From a checkpoint of a small transformer trained on Wikipedia.
Training: a variant of Muon for these matrices, 258M tokens, 7859 steps.
MLP neurons of a small language model. Each row is named by its layer, matrix (gate and up: input weights) and neuron, and shows model dimensions 80-207. Each number is 128 + 24 x the weight over its row's rms, rounded and kept within 0 to 255. Numbers have three digits each. A neuron's up and down rows have the sign that makes its largest values positive.
Before each neuron's rows, "fires after" lists the tokens most often just before its 100 highest values on Wikipedia text that the model never trained on.

fires after: " | S", " S", ", S", "andidate | Votes |", "L", "S"
L4.gate293:101119147131147135101138117095127153102112134113126158160121118112151152134109151102117127119139139107168091171166121117180177166082115162100132104100125193117147065131120124121117132098162145133132134103170141128142124129139103126164111120138168160131159139138122164104111103107117144138103136112140124132092153135088159105171145134103156142131164137096168152110138124105097168178154
L4.up293:100111110101129149139114108120150127122108109142157105136110135122136136122124122135175131113108149135151096104113128144088129111126119109110146129129190115148129111115116136137141150102165108128138129122170169096073128120138119111142133123172174135124101067133145121114151065137111066116177083088128150134137153143115170082157120123153142145136167132150119130159087117124107133150125

fires after: "\n\n", "\n"
L3.gate579:099142129098118149128138138149170135133122126119111103099157076167147160138078126108094125176136109135134170129136162152113129155099157126096119136121099147115137134111102131146116104117100177152136136137104072153120145124143101110136147138137132162127089120097137138105122179151099105108094139135154089131106136114113101150113100117090099113145137119140171128128123132123079148100174
L3.up579:162154146122169127120106151142183143116116126112137102106155120159155152127079141117104138153109100122110149130099142142125115135113145131120151167117131158108163132148151153155134120169149161164156155123062063156126119111132115099133169181103155157115138134123152086118142154140084107099150168129140108142117158128099122106134118176125104118148109105114157126117114174134113131115170

fires after: ".", "\n\n", " |", "\""
L5.gate137:113163177138127089164150163136125163137138127123105113140117141134126135164162178095172096120097121117155107127082152112128168117117103088106090141124149144142147134064113176119122105153159131102131131123137122130101111120074145150101104127096126155163135116159160106133081144122110149083143114132137163125129113141121138133152154156118087111130099116129158154118133135112138117132129
L5.up137:134101145148133105145116162168142095072137121102120133099129077097140122119132132124159099132128151097061118147125127092151165146157090104135129105162110136095142098124082117144109125108158141092171098097128134121134116094138146112126126121097093111144154148127122081140107133084099157103143129134157147136120107152171117140151129126147070138142140135112099125101103102197147132135099

fires after: "1", "2", "0"
L3.gate514:081111131146174126125119141112138124128072101109107092166164182161153163115146109113103124129126123107054137143163136137137114137144134163138157136140154099126120154125118132122121143176112149131158123168145114127143111147127121150102112150161125120136137146132125176105103139132175103093150147113095168160140091126128158135141111127126149138135127137124093108153135176152140172119179
L3.up514:140141130125123072130136150088103104094107161107100136117147161138145142122132114129100155061126094114088121114146134129096145094120177122140113143131091138141127148124138140118168122141113149147144148112103082128142139123134123156092136120122103086102117084099100076116118159107172132124146115143119092115139146133104127091182119128146103166112082145133129108131109132110095116154140

fires after: ".", ")."
L3.gate248:106101114156135123147165154124123174116138096168125127110147119144125125168146104139098161172125109146119174118141133102090124163168152128160126141110108167120136121132157159157118130165145118117160119126145093137115134128121109114087084163128108122149155164137103139125122132117223153162123115113088129080073120099095127097111126141173126115109172120121135145166110160133130107140116
L3.up248:093121122159133133175140118142133155098150139125128119149129112128121152138097131105102166147129094108164173149144125117118123112155180130126091155140066158128119073107113144174139118144133111142116081118155105163134162146166113156109107113090104134140138169126133148172135133160167160145149141129122132120097135106150114116086175165154109157144189121118117142122099139122122111174141

fires after: " |", ".", ")", " |  |"
L3.gate455:127133139138138137109124115134137113164118114141099132145101115101122182086130131112153124102129127088117134149087120122095169085141114113173154123148087133111157064146134123147098143176141120106156135147140137107144111144130120127086071139090111101161098114122160131081144134147132142140154122136139099118162085137152092127137135144094131091173147171143131136161123115083112113109097
L3.up455:127137131131120140173123109147099122158119131116120078119154108085115161080139101135140126102121138135094146120060121105078127120151127135156152093125156111119119150120111089159127122119085160149142097079138139155149119139109161099084149134095141096123077115190136145182156166123134117127150122163138177094108094165127100147132114132161106107158152095126133154103124104133125104167165

fires after: " | ", " ", " in the", " in"
L2.gate622:150160135078139132119162170116129149133127111093162169104140153136135141109091116106119065100166152121148140172142137138133129140167088133185073112126116077103123141162106117102120136154129125136121127195126141126146089146115117124148121135140122103135094125076129090136150104154154101151084132102133144133101151149104104112132106108129141110181143105157147140142166111141107077148116
L2.up622:129095065108120143102190140099180116112120133104133124100146152170146114136129119155151165133112120140160150108109157112113143132156130124172117140122118153115097091122129164115116101137143140081109146158123181089125132139093117081108131140146148150121152159150136106084118097156130096161121139122138071109146129098108092149109126152154149121116131110111100152126108142108111122148119

fires after: "1", "2", " | ", ") | ", " "
L3.gate613:145145137102119160135137130138136092103114126132124111129146136136133167146113132170092113114135165144131144132168153157101143128127099135146131117130134124169132118117132162123118138111087113123134103122121102110112127137119123086190153129165134145166114116156142094107124128106146079099092097089087129123146150120130067088183161116147141106134106163140116186147102170127109116131087
L3.up613:164141152097115156094131152165121123110125194143101139128170099107112171116109144125146115145150151165082118124171140142112124119124128169156093113159083121136131131140075111153117157097111178138171133145120155131134124109156104115168120122095128123102092127137163091135169124086118104106159132086156127077146137132142082096135131111128146104127101090087105162078117135117134068105163

fires after: ".", "ing."
L3.gate614:130145067143099088120192120098118112135137147161102137137123107120121104126168120138128121144158123134116159135089123151164123139113121152119160116138141082159103104147131124108184115161131144131121121117114148117105086111122130097102101154150097124135095116091137107095116162161175125153148130140098085143105090108119106155141138097075148147110112139120131138159126202117111128123137
L3.up614:108132159133147135096182133101163137165138143159108161079115110077115102113203092168128149144145097119121186155138141133117140146161119142120150136150110131115135104148143142118148129114124129121131140132131129108150112095135156125106116115095099119098139130099151110099151132129128137169105128139115125151143144120149168157121115127124141126138112138174109126151128161065112118179151

fires after: "-", " \"", "\n\n", "/", " '", " sy"
L4.gate246:127167125196120146128133107114159135119108124129170129078100110179169095119142138187098085123133156183118143095128105168153091143110137130120159182131126119147114109092124137123131130126132097164128136144113132150104100133148114171135122163136122137102117139108143120109127142105149150143108110095097083110124138112128162104155146123128107115140129140112140144153146157131120150116177
L4.up246:118118160128138134148121138130119138154127114147121124110126155155089061155148117109100140128117130144137182102118104130112098174113149152056143128145131135158147162141141131122171105126142134156115094155141107151134099134143152132096163108140125104160127136133140134120091177114146098119118067135142114121134120107114091144138124114148086164090117158094129161126121147104111120136131

fires after: ".", "\"", "\"."
L8.gate606:104104123152098108150104092133102106109155101125116142112153144123143140154145110185137129134111120100140150111124152093103125155126104130130076116142111110117096145094103149153098115096191140149102130116126130099152119157139155117108173130153102105139128123103097088151091113138078124103132138179122146129135140133152116130166141148166119077172095162178132133116127099073184115122166
L8.up606:148147114143107120192149138176105085110167113090135125151148110143161159123137125127150080137102117113117153148113135145127118149168134125148105083152111115091142131100122115119128142164124147127130106117133152069101101109138089124145146126172154150133132116124131083123118131105109085089133135126137128154094146102156111145170111084119089105157115134117121073160141141158154178138110

fires after: "\n", " |  | C", "|---|---|---|---"
L4.gate117:096119135145122153147130167105116115100110166133126111130128220143105160131098130109095077158147166123162090116110109111162163118133160121142118127134135123103136095074102093109086139138150138104173142118106100123164166133132149164151112171116117112112121124116128143127110114177148106107103126105129115098109136111130177117121109149117121123162133127145135151092151064091143118151129
L4.up117:131133136114149119116147153087114090109155125112131135134139143106085104120146109146129115123095078130107141158105146079125189131108133154130138081113132102139153092134158113116128110143146128139117113143113090137141178115151124117162093145132120135109106114148172175138144132141115129122068147092183117090067117119122131175178106131108131146125100125091121173090144109101141121147108

fires after: "\n", "|---|---|---|---", "0", "andidate | Votes |", "2"
L2.gate230:132109111106143135104121109104149119128109172107125135169154129143130135150128154134119117151087137116109101171144154121118179134119125131103090115131095154144064094100129134108142132136198144130126145113158149127167136123099121154135098141152130127148127133181146147124124081191106094061154108119139178129130106121105123108162103144111150143146157144153121095085114110115101152175086
L2.up230:128116120122149124084120134086147126129117169097144135156153099151131127150136149140130118155089127125092093180124156112138176128125099080088076143151074150139095108109132129131124121118188135119144157100158137134142108131114109164116101140138146145133131118161144151115137080177112092059138107142138175122128102105126100133132096148129115128132147135152139094118131105137130142163132

fires after: ".", " |", " |  |", "\""
L5.gate356:157154161118095126130124148094101121093133136130128124105157079136132108140167134198124133135156137152134123083142157142134152134113150132119133142120116129161108111108120160103124106144141131107148103111084160101115104102105150108128116130074141150137143107131159138111111141126105144141145130168160163127120103158129104106078119097109090105173152182081127104097099145081140138129095
L5.up356:117126145104119141155141131132114126146131155175174116183158108174152155155128164107139118125113107132099128126135179109093130133146100126129138094166110110147127150111081155171136122175172134111136141090113120130149103124133094123109128116108100103164069067163159185174132108134133165130135137113133158096118099147161157082100108138149112115177126144144115135166137155143132124159130

fires after: " (", " \"", "\n\n", "\" (", " re"
L4.gate25:103167146133124151135145096115117120152162097171115141067126166078157111133132144138135122138121128107124128158150108138132143119121143132131109110124147141148094145115153144106140105136097159117124126109156149115145132137135191097125138133116142081146092103113146128106145138147123129122111151073142136112107116104124157158086113130106129099138109132136134083167151141051071114083149
L4.up25:116161157151107150108124089160144136117149149188125123128137148145093047193165140101110148155146127130123113129156165119109106142131120110111133131122153119131142139112108118138127085097162105117138155093116120129141090139106146104118098149133097142151107109111132103108126152115124156121119144105119087138090167133187110142114159090136118090080081122160145098097160115118145130111137

fires after: ".", "\n\n", "ure."
L3.gate169:114108119110156124144134170118165108119136141116127126095133130106089100125165122143103172160172107110091156099167099170149130119150118128113139130178144108104149134120151133152111112092099156156167090143090082155130117146157139100132117149149081087150104100104164169108147148156166140144151128103098127088099125099127114126139128128152132119136125132107151179144150129105157125135146
L3.up169:133122147105205145145168168132148129147118111134155156055105106093145121141168122111139160130122126104134146098159130172126158125113099085108091107185097117080159136135133174114126137101129129098142115140125130131124139128137124118134113110103140098184143142103129145120125137130152174129145183139114107110126142141126139099112121125141117113074107117166153135146107133103129126140129

fires after: " |", ".", " |  |", ")."
L4.gate32:162149100127132139147114143098144091140139111164138104111115132120131135111155139135145106148138129114118128111169109130124153114143156101115140176139140144156110134116135167142116114168179133147140112140129136097124152106105143089116082122097106135132168090127135132172121123106165111163152131125147141132154087155107100065119129156143123124126099165126159128156129179124098129160094
L4.up32:124117136124090158137110133108115111159106103144137164138123104145089144117133131082103152107132123092119154124133142140143152152152163121116139111138146131134132119100153125168144164130130169114095130105106165135145145086155108121120185057150146127127096146133117080159118150137136124146133152154160188153098124109169125125092135100134118105132140128141128126101102115111157122146149

fires after: "2", "1", "0", "er", "ar"
L8.gate188:125118124167091119139124136116114100177119139163113145133108116107143137141146103135106164132108119130105161121125136127147129097128149117142116105136129155144117137084121171122114104154128156132142098121116106102158124120163127116151143163136108146062127171126151124128118153124137127120120126078145152110122131164082092149111142160121116125115111129115091175142162126123085136120150
L8.up188:115118153133129145108164144128105138114114093127159163133133128116094093123125104122120121089116139119125133102112084111121167139127159102153121149171116141167125098140149110096105081154140128095100177130122146131144091115142149110106148088093123166138101097082168100116162115154129138176142117122108161112132128108109115143094131116097101160175148118084138084129135134137142139157092

fires after: "2", "–", "-", "1"
L8.gate381:130135154119125169109149136169137116107131101116095092088094119101130107120095125100124134141143128113126108127147112103160138123163168133143127064169136141128113100104093156144123137117140125107137126150091147146131184132132140099123151176120136117096146132164089088129163100070166108099169136131150167152141134136136082116137149125102167128095096117132102152109126142088133106132147
L8.up381:125164125171132129143172149094150121106105112150124136135094154131178132106099150109179152128098094187124133137127121119101150117087115137117163145090086118142140129091141176123104124137134123121127141131114145109114140133144148103133139112134153138104114102100155137151142093205092116161094095120099138129147117134118111138100097086092114149166099144098110153131135162116152132100100

fires after: "\n", "\n\n", " \"", ".", " ("
L3.gate82:141137149142134096123158108109168136104146162151092124083143122118126118138160104113100092181152149149110162153156147138123152172130111136119134161088128117136132101116087145124146155081108211127129132135151107150127137170123123102153147135109138097157107139120126102143110119110138142136143123115116119098148110105125093156151095074115101141167178138120141134123117170137090133114121
L3.up82:133146095103082117138104112134134140168101126132090141124092177144147113152139107140109178140101125127142145123117156148107133137080114143140106160107152124148173168142132119121191096138148142097155118151135116150101106142102118115174156194167134138108116155093129129127142158118127104091125142126148114160140141109139099112111129134129108123077129114101136126090124106138116131148131

fires after: "2", "86", "87", "88", "85", "1"
L4.gate397:111146156100111132156126128151084106119156123156147104102106139166150139114136151124113112105182100081113130113165128147111129135152152130125113153141084157136149161100125117109142128132109134141105121148148124125117136136111116106158146151120122128187121111165116081090126110087112118122121131114116093147151144120101107169111125123156116124160110180086091145112138136198121107153146
L4.up397:100158163141117095117146113122102141124077163122126119159157121116173146118115110105118171087159103128118109124147161150142158103175086135160069136136079147147127101127141124123146156133150131105115106132131121162165185087147080122135107171139094097127102092122090138070090088119121151114127160136133124106143135133099143121103140105147200129107094160135111105117067108142106092151099